{"vocab_size": 32000, "bias": "none", "schedule": "wsd", "decay_fraction": 0.376}
MLP neurons of a small language model. Each row is named by its layer, matrix (down: output weights) and neuron, and shows model dimensions 48-175. Each number is 128 + 32 x the weight over its row's rms, rounded and kept within 0 to 255. Numbers have three digits each.
Before each neuron's rows, "raises" lists the tokens whose logits its output raises most directly, leaving later layers aside.

raises: "a", "al", "ap", "as", "an"
L15.down275:065114089075129106123117116146080111108081131126166139102115131080166178151154116099115077151132035112132107120138176150077089105105119144108155171118120118122133166112147161178132171124131103129114098151118181104165127101133126128141171176156189171093099108118145165148125143090080076113097129115125178148111097139124131079128151065156142104194149113180169111116106130123129105122107

raises: " releases", " plays", " wins", " offers", " works"
L13.down1095:066080135068107113088144080089093097081122120195181110176139118195101119140139108119220102125145118121129097136150082093182083146097149174189126183095053168133146142103143074131118085159071142092140132148198150119153119150141127140111134138129112166102166111181131110084133110141090106135124085089158141073101176091118114117114160138129103141105151134146051120130161127136089100108103

raises: "ies", "ive", "atory", "able", "ez"
L15.down193:162141079069061110126135137143029101082121157133151118087063126092155127112149102149127117144095096122057146172136162118138119066135079132094079085095072111121149158121127158105156175183140108129154042147150181128107081119134153107180208139126152195148225084166137116178157047060146112087102127114094140137113128173116151136100135100142147123118114169148127151152090129178123128148117

raises: "en", "a", "ur", "el", "o"
L13.down271:105110110098173124090129181135028155080126127172177139140113062152125092168138128158084078094051115121114081173121148128121138188162131131102061137111144179162129148103209136159181154204207152111085131127112175087140154069137150146141140109085192106133145126133080213182090029167084146153122145131134111196071125146116122089124199080104098095152125091137096103154145113164120081144122

raises: " reached", " Singles", " duo", " finalist", " singles"
L15.down1217:119120192130130121164119123145127124057188144111116122075132153178134115077124109126139165137148140141173131073175091145078093065097103145084092149100129103098141131144084135149141100120102147149097171139173179116098147123106086082128174108145122130114116119102160143150141210172114096111075111155149093161127070146121134096161000136185131138120168147108177147172136152132114149138134

raises: "ions", " he", "ion", " lying", " she"
L13.down1364:122123103111155090124126159127136103070124086139117135126131188132152051093156105119058170113087149082131070123191110131128063162124115110165122177150163078160153111159095119170117132144122088170141114183122178113142126146134142073108128157112145170064096150124157140149078121140116192103170155158101115191105130129150148122155179076141153131100114103180130160108099119148121152143133

raises: " on", " upon", "rine", " Theory", " views"
L15.down1262:089149110141084114133113147124130055074128126152182138110110131147162142151120164194087093120108095124158131150056141034104176146138136052166056152141177106068194101115125067183140129120153066129065110160118035102092107121119183097114121138174158158092117186126136146104110139135098129129117123122136231151102111115095128165098095124135125100092137121109113190167065140099142122145124

raises: " −", " −2", " −1", " 0.0", " +1"
L15.down2029:113136125122105127113095088089159140069170135142113112122136132081126136129094127086121111156145131109122182105164183065142141102173156154110127066157127138110134147122183111093067137173152109154082141153094150118094123145119093067099048148139178163120138138111165120205143105123174140109235125147132120164193083126131116090166081121151135153049153154131137088143160197112063137114186

raises: " Two", " One", " 3,", " 1", " 3."
L15.down265:128127117158112086178092131171153134138151135150099115104112159138120160165115068139149117127093131054130132125068136111160125115112168092132177097084135160143113136108097137122160185077097100082100216134172144139121176078141143137137082085167091084121143080161086141068045140140097185141121161083099136112073110112101140134135119106132146175142146174109116135142115142047052079146072

raises: " park", " gardens", " Historic", " temple", " Heritage"
L13.down99:103141086109125071093158130134140034189126156106145132097134147132142136160124129164137124125134140096149090171171125155120109079146137166107085145083173114129104156170154152110134159076128138179089133097124153131180085099160128098080083076157114103118108122070129157080157124133109095124142172094112167156051071107103139115114137126128175126093193134129064115078149137100146113156152